Part of a small language model's weights: 43.4M parameters, rotary positions.
MLP neurons of a small language model. Each row is named by its layer, matrix (up: input weights; down: output weights) and neuron, and shows model dimensions 144-271. Each number is 200 + 30 x the weight over its row's rms, rounded and kept within 0 to 999.
After each neuron's rows, "fires after" lists the tokens most often just before its 100 highest values on Wikipedia text that the model never trained on.

L5.up1243,183,218,231,221,200,159,220,143,162,182,169,193,217,212,199,163,178,223,211,169,199,191,186,164,212,212,221,196,200,153,181,173,190,193,161,125,198,203,236,220,135,166,138,173,208,253,165,235,231,188,205,231,155,205,215,199,206,200,215,258,252,156,194,223,228,203,190,174,175,209,261,221,245,237,224,166,188,171,236,213,228,150,150,171,229,188,151,279,204,208,237,247,228,232,253,244,185,205,245,217,207,192,229,172,217,183,295,214,212,196,185,214,193,173,203,207,225,171,250,171,212,239,166,193,249,146,157,184
L5.down1243,221,143,195,174,153,225,237,212,168,253,236,208,181,207,137,207,178,159,245,152,195,189,223,240,178,222,169,206,231,147,200,161,242,195,196,198,224,177,178,170,207,193,176,187,210,207,229,160,172,166,192,172,144,223,190,161,154,234,231,227,222,176,123,186,220,214,229,197,187,222,264,241,213,185,211,222,174,212,185,217,211,139,191,181,168,177,200,194,215,219,233,249,215,202,194,175,199,181,251,216,227,192,218,245,158,225,218,193,228,244,185,182,194,194,246,162,236,183,254,208,194,245,203,168,213,155,210,195
fires after: " ", " L", "L", "M", " m"

L6.up577,207,203,206,186,235,190,222,193,216,173,252,198,196,189,217,170,190,220,218,179,213,213,214,166,195,207,227,218,201,162,206,210,203,190,239,215,158,211,167,213,217,225,204,211,189,221,220,174,227,226,193,212,228,161,249,151,220,222,220,121,223,222,141,206,151,221,201,149,257,254,170,205,210,232,208,174,238,189,214,208,208,172,233,203,238,246,190,227,209,218,148,202,189,237,172,230,186,206,210,196,193,250,210,263,145,153,182,194,154,234,171,241,211,210,238,250,285,210,231,219,193,205,216,161,188,140,219,186
L6.down577,239,259,173,204,222,247,196,176,233,183,221,210,179,226,252,189,153,185,243,186,191,167,184,218,219,238,194,178,181,200,197,151,232,188,187,203,192,236,163,176,200,180,180,174,225,168,178,202,181,202,193,168,242,191,229,203,220,207,184,156,273,203,172,238,168,227,222,175,154,261,176,204,211,202,177,189,205,199,185,206,182,175,197,190,227,205,195,233,218,230,138,202,204,166,160,225,185,194,265,155,176,185,242,276,136,250,227,196,190,232,191,228,179,242,201,226,221,222,146,237,242,180,176,146,166,191,187,224
fires after: "\n", " U", " inter", "=="

L2.up921,153,198,238,194,216,245,204,184,195,205,205,215,210,174,237,189,161,211,213,234,230,179,191,141,233,191,201,180,173,231,224,202,253,200,229,242,206,181,181,246,207,188,166,157,166,177,197,205,230,166,167,199,249,146,216,244,156,208,176,168,152,220,168,210,203,190,222,193,203,134,160,215,200,230,208,206,154,146,223,167,145,162,200,157,206,193,198,185,150,201,171,226,231,136,226,230,214,194,262,239,223,197,241,199,161,115,224,176,223,168,256,195,195,196,194,188,219,176,235,226,223,206,239,236,175,198,191,183
L2.down921,195,201,240,208,211,227,235,247,204,212,234,202,186,185,252,214,199,176,202,214,210,183,216,192,231,181,206,179,203,221,213,236,250,174,197,241,193,164,189,209,230,196,151,240,195,203,214,200,165,203,206,167,218,144,179,242,153,213,243,197,178,213,205,231,218,186,226,200,209,190,166,182,217,199,232,196,160,160,209,215,191,196,195,130,213,204,148,200,190,238,185,251,215,163,197,212,218,207,242,236,230,196,247,189,180,158,171,185,172,175,197,209,199,190,240,175,225,252,182,237,203,188,231,247,165,236,175,158
fires after: ".", "\n"

L6.up1423,200,204,222,246,196,182,220,188,202,178,230,219,215,178,184,180,189,166,189,235,231,266,182,225,217,248,166,196,214,159,239,202,200,232,169,250,145,170,226,203,206,183,195,169,194,192,200,189,202,189,200,193,229,204,161,247,152,176,187,273,233,224,204,145,207,180,254,228,207,169,210,196,191,155,215,205,134,196,222,147,142,218,166,186,213,177,219,171,193,164,204,202,196,207,204,193,193,215,199,204,158,200,220,225,184,183,184,197,197,172,182,198,197,238,179,187,198,225,199,180,209,198,220,182,176,240,229,200
L6.down1423,182,218,192,186,247,201,206,215,168,216,148,163,198,210,201,210,221,213,193,207,188,167,212,268,158,158,177,233,242,202,214,192,233,203,144,197,212,164,198,209,175,245,207,201,217,171,236,209,258,250,197,232,237,210,190,189,188,234,196,150,225,153,229,177,240,205,235,219,156,141,170,180,215,159,167,188,155,210,192,209,181,212,205,237,171,193,156,252,179,193,214,168,209,148,206,196,168,145,240,248,183,237,183,225,157,157,156,218,161,203,186,199,189,236,225,197,222,199,204,259,226,183,232,204,194,259,206,212
fires after: " (", "1", "2", "7", "8"

L2.up722,220,165,256,164,200,189,253,176,263,185,177,187,216,206,248,227,186,232,227,228,219,226,193,178,221,192,180,195,242,211,195,172,176,168,220,165,203,212,223,207,210,152,179,174,214,206,185,128,179,226,210,232,209,205,245,234,183,277,120,175,218,172,208,202,204,173,231,202,214,164,205,184,217,149,135,239,226,185,236,242,223,256,178,197,252,221,241,226,195,232,246,225,198,226,230,175,180,199,208,180,198,230,199,219,194,123,188,199,195,141,202,207,230,208,172,165,179,238,193,234,216,186,217,176,200,241,201,159
L2.down722,196,219,231,161,159,206,264,222,205,224,193,201,243,230,217,208,198,176,236,227,196,222,266,162,223,229,151,190,230,246,258,183,181,141,216,213,193,232,170,190,231,133,160,213,167,209,162,216,178,219,195,202,247,233,196,226,176,201,155,191,212,213,168,193,237,225,210,247,204,147,181,223,168,214,184,189,250,181,240,157,213,193,183,202,266,232,180,211,173,212,188,163,180,235,141,270,160,160,175,180,154,232,211,230,173,240,174,151,167,201,223,238,170,183,212,230,176,217,211,180,172,167,203,164,219,222,197,210
fires after: "1", "9"

L2.up749,235,165,235,195,183,200,207,190,140,147,222,199,174,176,194,219,184,192,208,175,167,185,232,190,242,160,185,193,190,223,252,158,208,196,194,261,206,181,231,223,216,218,188,232,117,193,207,238,187,184,171,156,164,174,193,201,191,187,186,242,179,251,172,226,176,222,196,251,236,238,188,186,231,181,227,177,179,254,184,138,231,180,132,200,168,177,196,167,189,236,215,201,229,178,225,213,226,216,201,200,215,207,229,227,212,169,205,195,217,181,213,179,246,167,245,243,240,209,236,210,199,218,192,213,152,250,201,217
L2.down749,201,188,211,175,143,245,248,190,184,210,251,192,170,170,158,251,164,218,179,217,214,188,197,176,217,179,173,225,197,234,205,161,217,245,193,174,170,190,215,195,216,167,214,214,158,180,209,217,194,223,233,158,210,216,157,232,222,199,239,237,121,162,192,207,162,129,212,179,158,200,201,181,194,209,236,197,171,185,220,176,135,265,198,221,213,231,106,125,219,185,247,237,191,208,266,174,186,198,161,211,208,213,192,216,187,186,190,182,215,189,186,129,229,222,209,172,197,201,131,191,216,217,178,190,205,205,224,210
fires after: ".", "\n", " \"", " (", "-", "J"

L5.up1311,245,160,162,177,261,207,193,205,227,300,171,165,243,163,243,272,220,203,193,197,156,144,232,168,185,240,183,186,204,204,226,182,202,251,203,243,219,224,175,216,204,201,178,226,228,215,164,237,215,185,211,191,174,171,165,207,152,207,158,235,252,210,174,170,186,215,193,222,233,192,207,178,144,237,198,188,192,205,198,179,230,179,242,172,237,265,207,256,204,234,191,236,149,183,223,190,150,201,222,177,191,170,171,186,206,217,208,227,204,159,189,215,217,215,194,211,191,172,260,228,178,222,199,192,156,163,167,184
L5.down1311,186,174,175,199,189,188,118,197,190,208,219,178,164,206,177,244,175,171,207,197,154,226,147,195,222,187,189,123,201,191,173,177,129,249,219,215,181,200,163,123,197,167,223,215,200,257,205,197,241,184,147,207,227,187,208,225,174,231,187,200,225,241,262,268,175,179,178,233,197,189,217,193,181,172,213,242,248,180,208,162,241,176,186,210,268,249,229,234,216,210,162,204,216,203,184,229,225,196,223,204,213,171,207,242,169,243,209,227,204,187,162,251,188,199,197,220,162,148,218,193,218,250,168,221,172,166,207,176
fires after: " ", " T"

L6.up1695,253,202,167,161,189,200,178,267,163,224,157,173,216,193,197,228,181,223,181,272,224,246,173,283,199,165,198,194,110,178,183,212,193,184,201,209,174,236,183,202,194,202,174,173,194,227,176,173,200,265,165,201,270,215,171,154,230,194,200,229,165,260,168,214,244,255,238,219,244,222,240,227,150,196,148,190,223,179,183,185,209,175,255,183,179,223,187,186,182,252,212,159,213,198,184,226,213,245,228,233,248,191,168,199,196,220,193,194,201,224,177,176,244,188,244,221,190,151,201,164,169,227,172,210,214,192,201,220
L6.down1695,167,169,230,190,231,234,213,164,201,193,178,230,204,191,183,193,207,169,168,183,244,167,156,206,254,155,181,208,202,199,236,244,165,177,171,211,251,209,189,189,177,185,208,158,229,214,209,212,173,175,154,217,170,251,229,168,229,163,200,207,209,207,291,161,251,195,185,233,224,200,238,166,192,241,204,149,187,178,203,183,212,181,208,231,184,246,223,220,207,209,189,207,186,200,180,158,165,173,236,226,232,208,250,149,207,184,213,211,144,215,166,206,197,225,207,229,197,192,178,188,187,181,221,235,140,194,154,203
fires after: " and", " which", " that", " as", " but", ","

L2.up1547,199,186,196,186,218,189,187,260,197,217,218,160,230,203,152,163,195,182,185,267,181,219,218,238,222,196,208,168,202,136,191,226,205,200,201,217,259,275,205,167,198,136,175,229,174,178,209,201,194,202,209,204,195,233,201,266,214,223,222,224,251,241,221,166,235,242,153,235,141,162,232,180,191,227,175,241,210,171,163,211,190,198,223,185,188,201,173,181,267,171,204,198,213,171,207,245,204,157,194,197,185,242,218,258,225,208,213,200,214,199,252,226,175,175,179,233,184,179,200,228,192,176,242,231,233,232,188,171
L2.down1547,188,190,205,189,184,182,206,226,146,175,161,218,194,236,191,242,176,196,200,207,158,169,239,157,201,224,141,191,207,271,184,237,255,192,195,152,174,201,193,228,167,147,238,194,177,289,173,214,203,210,204,226,243,150,179,166,188,220,230,178,228,204,250,224,247,196,223,207,207,219,228,175,223,187,214,188,219,164,217,177,169,252,185,216,192,187,170,155,186,196,216,250,180,209,187,215,186,226,171,204,185,236,272,206,195,247,240,195,191,195,192,156,224,149,201,226,149,188,235,192,230,209,155,240,229,220,216,185
fires after: "2", ".", "4", "7", "5", "3"

L5.up118,203,141,216,168,206,194,130,227,194,188,194,161,199,178,225,175,205,195,117,269,227,156,187,273,217,167,215,222,201,198,191,176,168,112,158,190,209,217,155,209,227,248,210,197,192,190,181,202,229,195,191,189,209,252,190,147,208,189,237,259,204,269,200,239,204,189,189,166,236,232,244,207,193,186,154,218,235,212,205,240,224,193,267,212,127,207,209,234,206,206,195,214,190,216,148,203,193,182,222,216,220,226,201,256,215,220,193,194,204,233,160,191,235,237,172,232,224,148,234,166,136,148,183,228,194,141,213,216
L5.down118,143,195,178,216,231,245,235,209,164,142,219,179,196,214,183,196,242,198,205,133,175,219,179,184,213,199,163,224,230,152,205,179,199,141,166,277,194,195,205,209,213,228,209,211,199,202,220,193,184,191,165,169,179,267,258,215,211,239,175,216,218,155,247,183,180,224,196,215,141,216,203,181,188,249,227,208,241,187,139,224,236,181,149,224,194,195,179,163,201,196,170,237,231,231,183,222,155,236,230,238,207,215,234,145,157,188,244,228,183,205,216,186,182,143,186,210,215,223,172,185,230,179,165,172,186,194,157,218
fires after: " and", ",", "-", " that", ";", "."

L5.up345,256,235,211,299,219,176,163,182,152,225,217,186,186,233,193,225,239,194,219,163,185,225,192,241,257,189,188,192,198,207,240,201,216,223,209,208,189,199,170,141,231,225,229,190,187,218,199,184,203,201,240,256,229,178,149,212,138,252,138,211,177,250,240,137,172,158,165,230,210,172,192,182,211,229,160,187,186,202,174,219,206,235,160,192,176,176,174,205,162,197,162,204,253,147,199,163,221,163,205,231,170,165,277,197,190,146,224,176,243,237,194,213,225,202,196,192,219,230,218,198,206,200,171,187,200,190,210,180
L5.down345,217,198,194,195,222,223,194,190,126,214,204,182,155,228,222,266,142,187,253,192,180,218,171,212,215,206,188,209,215,222,189,189,238,223,229,175,130,140,174,193,238,210,163,209,239,195,202,216,218,170,220,202,156,191,193,222,201,257,221,185,196,171,197,135,202,244,211,180,186,145,181,207,156,163,170,239,218,189,208,236,186,213,199,203,191,225,158,155,183,238,153,225,221,192,209,199,228,196,191,212,276,195,211,188,158,225,157,203,172,209,223,206,146,236,221,190,161,218,176,231,174,168,202,227,171,166,223,145
fires after: " P", " B", " mac", " p", " Kh", "Q"

L5.up1570,218,184,111,172,253,236,171,175,220,201,189,173,227,239,184,173,262,205,169,187,224,193,127,227,147,192,203,187,216,170,201,208,172,245,179,214,169,257,209,220,168,198,191,214,213,215,236,202,184,221,230,121,153,195,267,160,195,213,218,204,194,226,256,155,238,185,156,180,255,224,221,195,242,227,179,184,217,211,233,230,201,228,213,214,160,205,216,227,243,196,167,206,231,208,212,234,228,249,172,191,202,260,158,222,136,206,167,162,239,234,211,228,148,194,228,215,245,215,189,230,271,237,202,208,197,175,186,189
L5.down1570,157,218,152,205,237,212,151,206,192,183,260,203,226,235,208,188,193,272,201,137,208,236,211,198,231,163,203,213,189,200,192,206,151,170,186,179,210,217,229,182,166,246,213,226,209,232,185,223,193,184,249,188,187,198,203,222,201,210,217,228,157,207,211,196,198,198,179,206,234,178,213,210,222,191,306,187,203,196,226,183,250,195,205,212,202,240,151,232,165,168,222,247,194,187,202,173,194,259,179,211,230,162,259,273,161,167,164,215,173,174,157,133,188,226,200,189,136,216,185,170,223,190,194,224,219,183,192,204
fires after: "\n", "-", " \"", " (", "=="

L5.up487,228,192,167,196,198,213,289,230,181,176,222,186,164,213,218,236,190,234,176,144,230,152,194,251,249,194,189,196,216,199,179,187,202,216,221,180,208,224,217,187,144,169,217,205,207,161,201,215,202,174,253,240,208,245,188,277,213,234,284,157,204,179,191,183,213,151,192,164,189,197,259,217,202,245,235,253,172,175,192,200,236,232,182,174,234,228,253,234,176,263,195,182,197,165,191,193,144,213,198,211,185,145,226,194,221,186,206,186,238,201,193,232,236,190,165,212,212,172,208,245,192,186,218,186,186,259,222,202
L5.down487,207,194,256,180,210,170,177,195,206,245,234,214,161,175,197,166,203,173,215,218,186,242,217,205,196,225,187,174,195,190,202,209,208,190,185,199,224,158,179,178,203,229,221,213,170,226,223,241,279,216,172,168,254,245,254,180,195,207,207,235,187,183,194,209,241,216,232,158,123,164,218,210,223,199,204,199,188,232,229,249,195,222,179,121,188,213,166,186,186,176,223,187,221,201,232,176,201,214,189,168,175,202,193,223,148,208,210,215,222,173,177,222,181,241,191,247,141,164,149,190,221,218,176,197,233,233,247,187
fires after: ".", "\n", " and"

L6.up509,131,220,175,208,224,162,187,218,219,189,237,192,251,183,222,187,175,140,224,153,208,147,197,189,199,191,125,209,215,149,184,217,215,203,194,231,200,210,199,196,193,183,176,208,196,219,224,238,200,237,247,182,194,181,267,235,171,210,177,224,167,217,129,179,197,184,174,176,186,168,145,241,177,200,224,181,264,147,222,157,170,151,202,196,194,222,254,211,174,198,233,189,201,199,193,159,241,201,203,189,222,260,193,216,206,224,237,194,241,184,151,237,208,164,206,194,240,241,216,188,171,247,265,221,157,220,229,206
L6.down509,179,149,197,197,152,229,175,263,212,238,180,251,219,245,176,174,198,235,206,202,164,254,215,205,191,193,165,163,192,242,134,208,172,196,147,166,183,142,178,154,193,164,154,221,220,167,267,189,176,209,266,218,223,197,215,184,185,243,214,228,245,194,213,212,235,144,204,188,235,220,146,209,242,218,215,189,227,220,245,159,191,248,143,180,230,186,235,233,194,163,188,226,209,213,194,221,180,196,217,172,185,221,179,214,192,202,166,212,214,196,212,228,162,249,188,197,193,237,193,204,227,174,223,163,195,206,246,156
fires after: " ", "°", "′", " (", "5"

L6.up1726,104,208,162,219,182,163,172,217,236,223,219,166,240,223,179,167,198,214,210,162,227,174,194,161,219,258,174,203,253,166,195,221,214,198,151,158,211,203,136,188,169,157,141,261,210,178,173,194,173,191,246,274,198,186,201,261,191,216,150,168,198,246,210,252,199,212,185,219,265,165,218,228,164,196,199,210,194,204,179,233,172,224,204,224,207,230,189,220,271,302,174,252,161,206,180,223,232,186,161,230,160,224,243,152,189,210,213,178,263,183,216,233,219,184,216,172,240,188,237,175,207,270,230,189,202,144,195,207
L6.down1726,200,242,235,204,208,249,225,213,147,198,193,179,223,174,222,181,219,209,232,164,204,240,204,186,194,233,225,207,233,172,147,260,270,151,190,180,206,182,242,170,222,269,166,230,204,197,238,172,238,207,175,193,257,205,198,194,166,206,150,143,182,237,224,174,200,188,231,215,282,160,173,154,173,200,208,225,239,182,201,245,206,195,158,193,206,216,190,207,256,207,165,213,225,127,204,153,198,211,161,188,218,196,194,226,156,176,174,188,192,229,199,270,198,206,224,221,211,208,224,217,178,166,160,184,232,142,162,161
fires after: " "

L5.up97,248,243,145,267,166,231,232,216,193,237,231,190,135,192,219,189,179,200,196,148,248,181,195,217,161,163,184,127,188,150,189,236,251,231,197,171,266,175,178,161,202,181,189,229,190,173,207,198,150,198,211,191,217,203,203,200,210,207,198,251,193,173,184,227,207,193,215,198,206,186,191,217,175,198,210,191,241,170,159,159,200,169,210,228,226,202,219,208,216,176,220,195,206,182,184,184,199,175,200,196,216,151,246,188,202,197,268,163,198,194,223,170,257,195,140,190,171,180,226,200,151,173,153,201,216,175,205,167
L5.down97,234,209,196,187,208,196,223,174,189,208,184,240,218,138,213,193,173,234,255,162,211,213,229,239,211,183,185,216,160,177,161,187,259,215,201,206,189,138,181,206,192,200,166,188,197,183,226,209,142,270,195,181,144,181,172,205,188,200,238,221,184,216,189,215,171,260,199,189,196,209,152,193,148,163,204,177,145,212,160,169,206,193,187,181,203,184,125,227,243,207,112,194,192,192,182,160,231,137,190,243,164,204,247,185,190,291,215,187,169,184,193,257,208,247,210,204,199,208,183,184,235,189,191,224,200,193,224,208
fires after: "\n", " were", " is"

L5.up1044,203,223,181,178,205,204,211,183,152,199,190,188,185,273,212,202,196,202,253,207,196,179,197,222,152,209,197,158,191,249,206,221,237,216,195,182,134,248,208,224,207,140,267,149,205,244,203,169,187,180,241,199,176,151,201,212,196,214,233,202,225,182,177,242,196,218,197,150,194,258,192,192,203,180,226,210,187,230,205,186,196,250,175,237,165,149,213,160,232,194,212,171,176,223,158,222,172,228,226,169,257,233,226,207,201,210,243,188,186,180,179,199,174,108,207,237,211,232,166,188,166,232,218,207,178,255,156,157
L5.down1044,146,142,185,221,207,218,150,200,162,195,234,170,183,233,190,198,161,157,220,270,202,195,211,186,230,203,211,187,179,204,218,154,218,204,172,209,207,199,185,217,188,195,203,210,195,200,205,272,208,128,203,209,222,179,223,187,199,173,183,234,226,196,225,206,197,188,233,189,196,166,190,146,228,249,192,190,169,193,171,252,176,244,217,201,254,134,195,147,202,173,239,232,214,199,192,267,205,227,189,194,216,234,240,177,181,219,219,187,195,197,266,185,185,174,222,199,142,181,154,235,171,206,243,181,212,209,203,170
fires after: " ", ",", "usk", " ("

L5.up653,210,178,202,248,262,178,176,208,179,175,157,213,187,206,196,197,224,201,170,186,225,159,212,276,220,156,192,200,179,199,144,209,167,199,214,220,197,163,243,295,202,174,135,205,197,203,180,220,221,194,199,188,232,226,262,206,195,195,190,206,229,213,166,202,180,200,210,189,144,173,161,193,190,207,162,215,214,163,135,162,198,191,220,184,212,155,158,190,247,221,199,197,173,180,189,164,170,181,210,236,195,229,227,176,226,161,243,192,202,183,180,178,210,223,266,196,171,215,225,137,173,249,152,208,244,215,198,209
L5.down653,182,196,198,227,212,147,236,191,218,214,194,240,232,167,190,234,226,240,168,173,186,239,176,219,200,231,204,205,199,219,180,182,206,225,208,214,194,144,179,252,228,238,184,183,246,196,185,246,219,154,222,114,196,228,199,212,222,178,165,184,172,178,211,178,198,202,115,194,171,172,209,236,206,207,173,214,167,247,188,189,193,191,227,225,152,198,193,198,159,265,205,173,214,167,160,161,239,149,212,198,178,204,154,233,216,188,230,220,224,194,272,171,229,210,219,168,247,180,218,170,176,209,216,175,208,212,216,141
fires after: "\n", " P", " N", " al"

L5.up1660,176,160,164,184,208,214,252,187,160,206,245,237,181,228,216,149,177,223,227,212,219,161,216,167,210,219,210,195,181,169,207,208,246,223,184,159,193,211,231,214,192,215,103,236,156,216,178,179,179,215,194,232,187,218,191,275,169,193,173,238,242,217,178,168,143,225,180,216,195,145,168,240,228,227,234,176,175,225,213,200,202,193,197,196,190,197,199,203,211,177,241,185,183,165,211,166,171,168,177,219,168,164,213,238,224,319,207,219,155,262,237,239,137,225,130,197,180,195,234,185,166,199,261,206,211,258,218,221
L5.down1660,198,210,181,161,245,257,133,179,212,207,221,161,174,200,253,201,226,187,224,175,196,250,243,210,209,228,187,200,142,231,159,193,205,221,165,172,235,185,231,215,181,198,251,224,168,209,208,212,161,258,204,170,229,231,187,153,171,191,185,189,205,174,223,189,162,167,233,134,218,179,241,177,147,204,215,186,169,196,208,194,255,184,205,191,216,206,241,217,179,265,242,191,247,176,189,221,201,210,173,207,207,208,173,182,220,183,174,200,202,176,152,159,225,212,210,163,148,203,139,205,203,186,216,181,228,237,221,256
fires after: "1", "2", "5", "3", " ", "4"

L5.up893,223,203,205,236,162,181,205,218,199,198,216,205,180,227,214,224,142,214,199,223,208,243,267,226,189,212,254,200,187,203,196,195,226,171,205,160,229,172,208,268,201,160,134,200,189,174,170,149,207,199,207,129,240,207,193,204,163,164,211,214,224,180,146,220,140,221,185,186,230,215,157,193,181,211,190,196,183,164,172,214,164,190,222,204,164,232,260,208,192,201,194,236,204,218,220,189,210,161,186,259,224,197,185,232,252,180,210,175,222,162,176,223,203,206,220,215,159,168,243,192,160,203,165,210,256,203,224,190
L5.down893,195,159,145,202,188,207,236,231,196,217,203,139,203,191,226,230,141,135,263,191,167,231,216,236,212,274,230,206,230,242,198,227,206,191,235,211,245,172,153,230,235,168,204,219,220,212,255,231,189,231,194,172,153,195,210,167,121,145,192,186,190,184,213,176,177,212,218,151,248,193,243,221,173,171,200,197,194,221,243,207,161,167,225,188,204,207,213,207,184,159,207,193,218,186,167,195,200,187,235,258,219,219,207,152,191,264,213,222,135,194,218,170,213,241,181,146,217,202,186,182,247,181,204,180,196,255,190,187
fires after: "\n", " |"

L6.up524,175,216,150,177,200,195,210,183,183,157,173,192,170,215,228,193,213,177,216,194,210,190,154,247,173,266,224,225,159,178,236,256,214,187,192,183,242,204,167,209,187,168,195,165,235,206,194,196,186,233,254,193,215,194,233,193,150,203,168,236,220,181,184,212,150,179,151,127,190,187,205,253,210,224,181,216,213,205,227,151,212,214,174,229,220,186,153,256,245,222,165,185,210,227,172,165,230,221,232,241,166,208,228,209,188,200,184,200,214,212,219,190,201,217,213,151,246,205,248,202,142,263,203,218,165,172,213,239
L6.down524,216,188,225,205,210,173,217,198,179,239,214,184,210,208,138,227,157,181,183,208,171,251,187,212,193,255,197,161,209,227,241,187,220,152,220,188,214,206,202,184,202,236,213,160,203,225,228,172,214,187,257,166,230,135,172,231,214,201,217,197,260,191,183,194,183,175,162,207,215,200,185,246,212,250,219,209,156,166,175,195,258,145,220,236,195,219,212,246,170,267,240,186,237,204,222,152,186,161,188,210,125,198,188,184,277,231,236,232,217,127,166,225,217,231,185,213,193,184,265,195,194,223,208,179,202,204,224,211
fires after: "\n", " |", " Preceded", " Succeeded", " inter"

L5.up261,265,188,203,196,200,198,248,188,189,248,210,188,147,197,253,213,177,168,174,127,192,232,169,195,192,196,210,160,166,241,236,184,247,185,223,192,226,236,157,162,196,170,161,189,210,211,192,163,266,95,199,184,188,183,159,194,177,221,178,183,181,226,271,171,121,227,203,185,187,199,181,170,196,165,241,188,141,221,197,189,219,270,188,187,177,167,196,225,185,196,139,226,222,191,210,176,166,154,184,192,121,162,189,162,151,222,195,243,172,239,160,195,216,186,231,219,203,240,221,173,158,231,183,184,212,240,191,219
L5.down261,203,230,207,166,188,233,189,170,240,167,213,202,163,160,205,232,176,164,163,170,181,175,170,191,187,187,177,189,211,269,214,175,129,181,211,168,183,187,203,213,200,242,159,183,215,217,240,207,212,153,227,210,173,225,182,167,183,230,186,250,180,182,190,190,181,216,172,190,189,221,175,233,127,248,178,237,177,228,215,237,172,266,151,231,179,238,188,173,202,214,139,270,231,130,201,197,162,154,173,216,188,188,125,175,177,201,163,135,165,216,181,208,196,198,236,186,170,213,220,253,232,195,252,185,202,211,191,218
fires after: " J", " P", "p", "P", "-", " p"

L6.up1671,185,177,168,219,184,163,239,232,230,221,199,227,207,200,165,181,220,213,174,223,180,165,181,178,197,169,218,174,216,144,224,140,202,277,236,218,255,214,156,180,219,203,219,178,199,176,223,215,168,255,204,200,201,193,181,133,168,163,185,204,232,200,181,168,170,226,140,222,223,230,202,192,202,226,245,203,216,155,196,217,212,211,175,196,234,212,143,206,181,208,235,161,223,221,210,225,185,171,159,225,206,242,271,186,174,172,204,193,192,172,211,202,240,249,193,187,239,222,245,174,189,207,211,228,191,266,212,171
L6.down1671,211,170,181,225,199,235,218,223,168,227,198,147,154,210,180,175,224,199,263,247,187,266,206,210,177,177,212,205,207,175,201,194,184,193,198,185,218,179,201,168,200,201,189,205,199,188,198,202,173,206,201,184,221,137,212,191,130,199,176,224,223,225,212,220,216,205,177,197,214,193,154,173,218,180,196,166,214,225,178,223,158,171,249,169,223,182,228,177,195,253,162,243,221,188,193,197,176,174,179,260,247,211,203,171,209,233,204,192,214,162,205,275,240,235,195,151,203,199,219,218,144,238,216,238,244,172,114,195
fires after: "\n", "==", " ", " =="

L5.up1490,193,141,196,215,158,186,230,163,191,201,167,190,196,187,235,220,246,185,211,239,236,239,183,200,258,234,164,154,192,135,209,180,214,187,202,244,197,184,193,251,191,183,231,201,212,213,187,176,231,165,201,208,150,199,209,163,195,221,191,166,195,182,212,214,157,213,178,224,229,184,240,209,197,181,249,150,212,249,232,223,168,228,127,265,306,181,192,241,103,242,187,192,172,207,218,206,200,227,152,167,259,183,153,177,164,120,169,230,194,256,159,224,200,248,146,228,142,209,198,231,164,201,235,177,224,212,197,198
L5.down1490,161,206,171,191,181,173,193,207,230,168,154,193,272,210,172,251,186,210,193,230,205,220,213,166,195,210,215,161,178,197,219,201,224,215,191,203,193,191,187,179,187,192,144,267,199,176,242,191,247,178,225,214,222,242,204,196,208,276,169,171,215,201,202,194,162,179,203,220,260,125,185,184,184,205,215,234,216,260,202,104,218,216,242,143,163,254,158,234,198,192,179,224,212,177,263,157,188,232,199,147,233,212,213,175,135,219,228,156,189,208,209,177,161,215,165,226,174,216,246,221,177,240,194,182,165,264,240,217
fires after: "6", "9", "8", "M"

L6.up1137,200,211,187,187,167,120,216,228,246,160,172,215,266,198,219,205,229,222,207,211,255,239,193,226,200,230,213,210,149,201,162,242,197,258,230,271,178,178,182,239,151,164,205,207,257,168,207,187,146,202,195,194,158,241,278,205,164,194,200,216,191,209,226,249,212,230,212,187,209,208,208,189,189,222,199,153,199,175,184,209,165,218,159,170,216,155,188,237,211,212,195,193,192,220,221,156,224,233,185,213,179,234,144,211,232,152,251,234,262,234,247,207,183,187,227,215,258,232,250,202,170,234,210,192,205,165,170,197
L6.down1137,177,196,156,168,153,189,197,218,193,200,216,121,226,192,241,185,197,201,187,224,238,231,183,145,144,207,186,194,212,184,234,220,207,221,124,215,175,155,190,200,210,236,220,173,199,225,219,206,208,192,181,163,220,146,197,180,185,202,148,157,217,182,217,199,167,218,247,172,212,206,209,219,183,245,178,207,216,198,189,202,224,195,236,121,182,244,200,234,179,184,191,166,192,203,246,175,138,208,219,204,188,166,192,168,225,174,162,212,149,200,254,228,196,247,224,197,232,190,178,183,232,194,188,260,213,223,165,223
fires after: " S", "C", " P", " F", " N", " B"